config.toml
n_layer = 15
d_model = 384
n_head = 3
n_kv_head = 3
head_dim = 128
d_mlp = 1536
vocab_size = 19156
activation = "geglu"
norm = "rmsnorm"
norm_place = "peri"
norm_eps = 1e-05
positions = "rope"
rope_base = 10000.0
rope_fraction = 1.0
qk_norm = false
attn_scale = 0.0884
bias = "none"
tie_embeddings = true
parallel_block = false
extras = ["capped logits"]
init = "normal"
init_std_qkv = 0.029
init_std_o = 0.0053
init_std_up = 0.029
init_std_down = 0.00265
optimizer = "ademamix"
lr = 0.000231
beta1 = 0.9
weight_decay = 0.55
lr_head = 0.00601
warmup_steps = 414
schedule = "cos"
final_lr_fraction = 0.0
batch_tokens = [32768, 65536, 131072]
seq_len = 256
doc_mask = true
train_tokens = 350200000
steps = 5198
dataset = "wikipedia_en"
MLP neurons of a small language model. Each row is named by its layer, matrix (gate and up: input weights; down: output weights) and neuron, and shows model dimensions 272-367. Each number is 128 + 32 x the weight over its row's rms, rounded and kept within 0 to 255. Numbers have three digits each. A neuron's up and down rows have the sign that makes its largest values positive.
After each neuron's rows, "fires after" lists the tokens most often just before its 100 highest values on Wikipedia text that the model never trained on; "fires before" lists the tokens most often just after its 100 highest values on Wikipedia text that the model never trained on.

L11.gate1417:133164157126175076096102140099126109170140110142139084106157148094193104146132130128190102094054119080175156155199142124162121163095114104144139109171123095165124131184091144088089116174157170144136129128123146156125109104115146154123116114103091148153074113159179140097089109142173122133
L11.up1417:142148134095129158124119110092071073141107154177068135093115114145137102137091160128113094138200114113097148131174125161173163166123110140141166137169145128070136150140043091082137206099130170167165141160126186101080079135161137142102148157149161116169072073176161147141105190157092114152
L11.down1417:095157065178142075082101094154078126135099041151153126094080110088163089103152121174105120136126089085165156112102152119109145097109087126103181109064155133134155117116059135165160121106144129099174134158102113101166127085115161147126105124117103163152181118103163148124128063104153101132
fires after: " ", " in", "21", " ("
fires before: " ", "0", "9", "2", "8"

L7.gate447:084142142126079140148104149129155126133093208146165127069129125115128147066137179155162177128186088157138139045100126145131162145077093091146157070137168123137082158126157138180135126132153134162095148164103193137058159114064136101119073168152135086132103200114117072129101100138145094122
L7.up447:146169114148063145145154128105149115134183104119170031132119119149156118119133097131105160110104047122115153150106108112118153132114099087143143185088175168166103174142068122160129079131134122189110122106101170110123149122129132052150193149123079107147109137086124153156156165082161146113
L7.down447:093135184073135114124125076096144194159120127133173173127157171128157094059112156104119153133092143136134135088084148140125163148128184189140100145140127145162154120105131141205117100146133146116115169099140155117139109138151135125125141168080147106084121138127139176058093193139080104126
fires after: " "
fires before: "–", ".", "',", " January", " games"

L5.gate108:155104158063129093163127128127182158135125137072164178105171114044119089175164154150127130121103118143137088105154103116145140117149057168156157186144153131097052152102144147165118181072083166177142124131089127129130135129140160059146232096132099174161134140118160125150095140152092120109
L5.up108:124139132098064190139134110092146100109100111173166183085122100150118070164088106142132189208178086132064146110116132162101129104154164067084084102095131200145099091140165175100175174189142146092051160168121087124123160094106073121221115095089051096089135168136100181100203135144186130090
L5.down108:176107215126129152122146117139139120132118154161151086070120142112127106120138167138098164185133087144109168133179068089100090093149144113152180142079118154149145123170124124148137090145083136082126104130146100127155125127156141109114094138194119142118120165125095150117114139086134148027
fires after: " ", ",", " |"
fires before: "–", ".", ",", "1", " |\n", " |"

L11.gate1081:119105178144121169125102080155125122117107125153188181150213121155121080119157192144127157148130152076149152119060114102119095149062094123128151161092147129024119087123067076108171130184132138115117139136179099112128113172148116123129142191084167109121108145115152143099124154166123112121
L11.up1081:136095055106156094118144197145104096096096162176155156168109210205084107134160121151147122128154096158112160141116141068143145148116141173173115114166151157094076135150120123078148186155104118133142098126162100110153088180178104160102123094119097128170089063124146148152121067167086113190
L11.down1081:114155141209127099180112112147185163135160169101137164183168122138183089168042161091109130109126146132146081193177095162081181216125093134137130133141113054135123158133086148119137153204138121106113190156098103115202128106187107196124150112071119110164078118079150173151128103160150129189
fires after: "201", "200", "|", "202", "191", "192"
fires before: " |", "–", ":"

L11.gate423:119092146226102161157140063148132130130078144159123176097194113106128085160123179135147112164185202173137143104085127170136150174140116089138119167099172114113086153168075113140139139103116129146155133081122118149115176096161092165162161173086126121060087125132101134127093102131153086122
L11.up423:149085099077069148149086158135102151156094122131130066104181145077106114139160170152110105152120205151119110148076172140176111078117149172136137116198138168045076166130082152092076132185124106155065091211147129071139123103125139124142164155149092128136097164100117142160121167128120159104
L11.down423:101064095174136173097100105106096160164185119104100158147120109130124145130086144112084158138131195118080156168108162140092117095147091088103124142131103103105106087109111112193167134127159140102142090117087157140132118143082130171094152101105107104119092187192072196091130175172136129122
fires after: "201", "200", "–", "202", "-", " |"
fires before: "–", "-", " |", ":", " First", " Liga"

L5.gate1203:143115138114123108128155166178098144166105079121116159147093102101127137116069083148135181120094115125102137135143169127130155112129153139157122058172156039126053086171134094162104157033142074168095188156190092133110150103144188147102154170140085194088111142146181086151099160072063098080
L5.up1203:084115107129068157158140101129133154098077132117157122111172077193069099135133141086178151109124121130132151119201144116182147184040169084153097141118123143098182090132123121075132114167102162221137108101196104162119101170137142109103066162121126166135133207120142139151107155088151140103
L5.down1203:087138146123150054120112104126111173130089139110086132220090142129107127147109144140112187111167166137152166149119117148164139095105125107149125108144153114067106129194136137077129154115160128118129098137105170122115120065180093119112112187115138195097135091163155136118122181122120147175
fires after: " in", ":", " from", " In"
fires before: " ", " to", ",", " and"

L8.gate864:175145135070160129136134137101140089113115121127146106100085110103091144114136110131154051148131148105165186065102150143118144072142116131103185192084172127168113154082147131142130090159110140091061132148100117098119111100202146142145132111145166180159182083118108134156124120122152117144
L8.up864:154148090163190085130158065128136094090164170166120159075124094163096069148102078124107086150119100116147153134132201132141116094142107127113129167118099112123153120121062135097096128112147068061128123101192146104151134145189147127108163142138160137154158116168111150129125145125148127126
L8.down864:079166145073130080123121167197106173135117149129128085144104166104153131059101151099157154083139156139100079211144093115115125213112157106159139081139138132096157118120160165135117153119066150147184130112096126134135112184063109182119154083140177120124146103137105125148057137139103136124
fires after: " |", ",", ";"
fires before: "1", "0", "2", "9"

L8.gate941:130127144175196125145129148078153157159124147099156117129096140154118120066112173147169144116099124160099068069131108180107125123141146149104058143151115122110149102168068135131103139202060132143073100125143099128142161182118215148055152135068060097175130091116139098136169175129130111140
L8.up941:122106153129116112112077120126097081141127160137153170161129122151085205106084080104132149128170170131129113105146126117142116188152155093082145120119090113095159107170076061164131156157167098125145186073156158174129119157198096121185115128086143166191092084218102161109152190126133132152
L8.down941:201134070128109145106243129123162137142150191107162062097157126112159147179153145085145130103067135172156148115080139105132097083163154145164103183177180149141150082049182115100174108140096104136133167105127162104168076125143151153126157076155124145142132112108132130123136078163150098118
fires after: "–", " Vol", " No", ",", " ", " pp"
fires before: " ", "7", "9", "3", "5", "8"

L11.gate436:213086066113153135143141088158106088112145119169110135188163151088116102121129153110187106128082175160100168164147116079097104112145110181147184121099110106100182110169079061098122151101104121138163109179133186130139157136147173138111150061143185148148130109194187106191153180206135145133
L11.up436:061122176103144126127111148097139119063065149160146175085166098125133092122116099122138164133148139112186222090164090139136163147077149142143075088147128174172123147108119089058123142139156081083146223102136131133134149179104110149085124142149110139095071146079155154153140140130117149136
L11.down436:131105145097118150134140155107065178158093137167113160109107087122148172115128113178156136128128192094154170112163181091102217092106141151153126143068143161122102169139143091130148113125122112160075089169193080103134055159171135121069113105161110136093114149102154126126152161147041156126
fires after: " ", "3", "29"
fires before: ",", " "

L11.gate468:151120164114109140096118052127140152144145148165132101105155136125087139095070186147159174088132090132132152150153129124124127155177111141110129165171122138110110077156152130104173095146121105163108080143078139063114149139077113133059148148087163146112135175154083150178137097137159112113
L11.up468:120140126088063178159119110121155116166088129181163090085096095154124074097096167110133169139147127162171093118174098112115127135034062088114118177069076100081126197159163098120135189094082105146137161090138101149112104161153098117043154155146136140088155121132115108132103184111144157110
L11.down468:149124134143099150184123109104137103123088099073094127134179147109143074147183148112133154127117074110115152124099133145180121121145172118116137169175139102146125094128071136133117091161153167156090071151161147119196146119089125135122133160159146082137160154162097170203219073198136159073
fires after: " ", "–", " ("
fires before: "9", "0", "1", "2", "8", "4"

L5.gate802:107143099059112150107148142102106110186091087118101147140163101132128142076112156148149152122115090143135189147183177117172122099111104135086123140179104147114094160053142044142159147128153160115142121164091113123125142159137226191163154109104133144120135174166148160137092114104078094074
L5.up802:126120103129130115128106139080141147048128148168181096129132125110088140141114142125163127153151131162056113109162162096077146123170126089041114120127131101130128190073192097120099125126112140149119116087148110183109125097140113131164183166129116142067113093120157131102135104107183144159
L5.down802:101134107074125108164128116082110151065118161168121115115170188121039092172140114117069179141169147126137085176155098075150201136131142117124165162098162111133135084196083207142139175100178109112134140087117131086087143142169148143119134138081163162165130141122101137121113093095110107077
fires after: " ", " ("
fires before: ".", ",", " |\n", "–", " |"

L5.gate284:139154122163129070108102122195144147166127115134103189156137092127093164086122143121166134124095178153189119161149126160101157145135114124119209151166150075095152121169105119129112135112121126129099137116135167091078158107068113079076114185144089062133179116092162142114088117150142088106
L5.up284:135146174146089154140130165124080134143072111151167159161114144128091153090124135122108130124093097132119038090074113085104162124104125110145191143124069141133181143157091154146136136176184124123135130098128130117080112124117103099179215121152085167120112149071107082205107117105114141111
L5.down284:084190117101157090161116116131159141131112116141125132116127073151139068167181092093117109046085100061126107167140139087154123072083127135143146118132154122121087174109127125166113135155155118110100155093132168120081162118173167169088150154140155125139197195142164149112074130152125120143
fires after: " "
fires before: " |", "–", " |\n", ".", ";"

L8.gate1374:151079143134117088131097146127124096159098117147165164117125109066133118126135167158144118162081163136124103122170149140104112109119133206132174134092154091147078154135061155113055082161120197128196125120103101118086118146115121080103124149073069144170153128164145122109088157150095132130
L8.up1374:104097119153151119147131138106141144128100122104124180166121157107073141161125121144111102103082148091175124106099087103082154118171081098146161156163131164091088181143091121126162158074135065161100129127121129183082107099111095172134099149076120134101074146075081138129191123087063128068
L8.down1374:142149088153158074175166107132142099104131119118134101137141118144154186114179099110129158106030087107131078138060164150151109124055104051201143134160167141123168145130101132130162142099178110169117115115167124061132123097131071078139123113176107105093172171128158087132138091164164049132
fires after: " (", " E", " R", "1", " ", "2"
fires before: " ", "k", " |\n", "im", "."

L11.gate443:124104203125106133150131103127128147142108150187165080134126123125164138124131212060160156080082108099139161133104112126138029152179082163094155158153139093123151072100110104105134125194180157134111088142148106106148092099117143117034140130159119131120142084084075126086133085110140084120
L11.up443:221059116146161105151109120114114134116082183138112106134117121133102139112137095129128105164169183102130156121135122126193114149093142129148163104080102132121169186047074079188084118150175035111182106100117092110125091135136073100132130183149145107165130132155113124082130135120175091149
L11.down443:099136165120137150184088111219110101144120153183174158173102156040159139145107103111112114156117064115065131139058157091102095151183119127092185123115091054118111079158127164148122054179094178119175123129108123149088118111157178155106135101118135127087077085135106116163217070180184089101
fires after: " ", "–", " ("
fires before: "0", "1", "2", "4", "3"

L7.gate296:111148119112086149138120173192133152092095144147101138156128098153089100124199138103103142119111157112109096145111118134152163122192154078060134134130083171132089126062092173096059151135155120139125108186179134127119115148123167075153122194120077068142129155079183066147125093119146131154
L7.up296:093149153095127115122137183134072128033065099156150192145145110166075157159116096139107113153123115154145111155090125157118161177139165146100201133103078194125109156187130103147128204187114118092091126135114089128105173069126083096090149116076105168124147140138153115107142066214166135169
L7.down296:102096145166174117111076095085197135089110145155132106114143168160097109169097103162120130175080152150114111087076100138123107159081141083162167140123157083135076131156151139123130141147090140132117103152069168104140154082093098230099113155099144145132158172157123107125110154121160107161
fires after: " "
fires before: " |", ".", "–", ",", " m", " |\n"

L11.gate299:170128074194120106087134093139118166136172123061156101132163140162079109096121163107118153148111147152145136147159139128131098108123103087145174145100136095126180134144084102107179108096068115107105148099161111117152141165114195074109123149061140102058116114107130173091099146182146190128
L11.up299:170109160149101106181156098096139121100126119152142064080119106186140081119120143133107147099114140084126123091170190212161088110124172143144129153154085090183131083167151140105134165183135107172182123106113128122123100153140156098122105138143115059017108173160134138164165096119145114153
L11.down299:092142141116115128136132184125102142074118151144082101127143129104091144133093208133123150104123155100094152123150143132145162130154092095143116122117100117184115116089150125158106155132121103118145120116101109103148145147116112095179159131169121062073089168121138152163115152109094125191
fires after: " ", "201", "202", "199", "200"
fires before: "–", ",", " |", "-", ":"

L7.gate708:095125119080121112124216165108213174180133130080142153144145088143105158126154168131111111069087142130138137071131136172145125065071084129104094220180102079122096152123086224118137119163186199111112103113104103107160135142122151121117104133087111134115150124108145183112132131094079112154
L7.up708:138127086096105103136154167109135166104091154115202197113104180094128083137119155140115144114081143114139103146123088103123127112125097130149095163118130117155113110163185105121137155134175144155116139153118131146082155117114134159150094167151094141097096114119177161141093093113112077165
L7.down708:116147132125096137147149159106143127126142121183160147144128116105093116117102095112111122149127174143150075126086072094117103161095140188151061133119145117143092132133140134151102159127147180111096163123149070155157103128105158141131136095080065149124145119138093157111170055117136081156
fires after: " ", "–"
fires before: " |", ".", " October", ";", " August"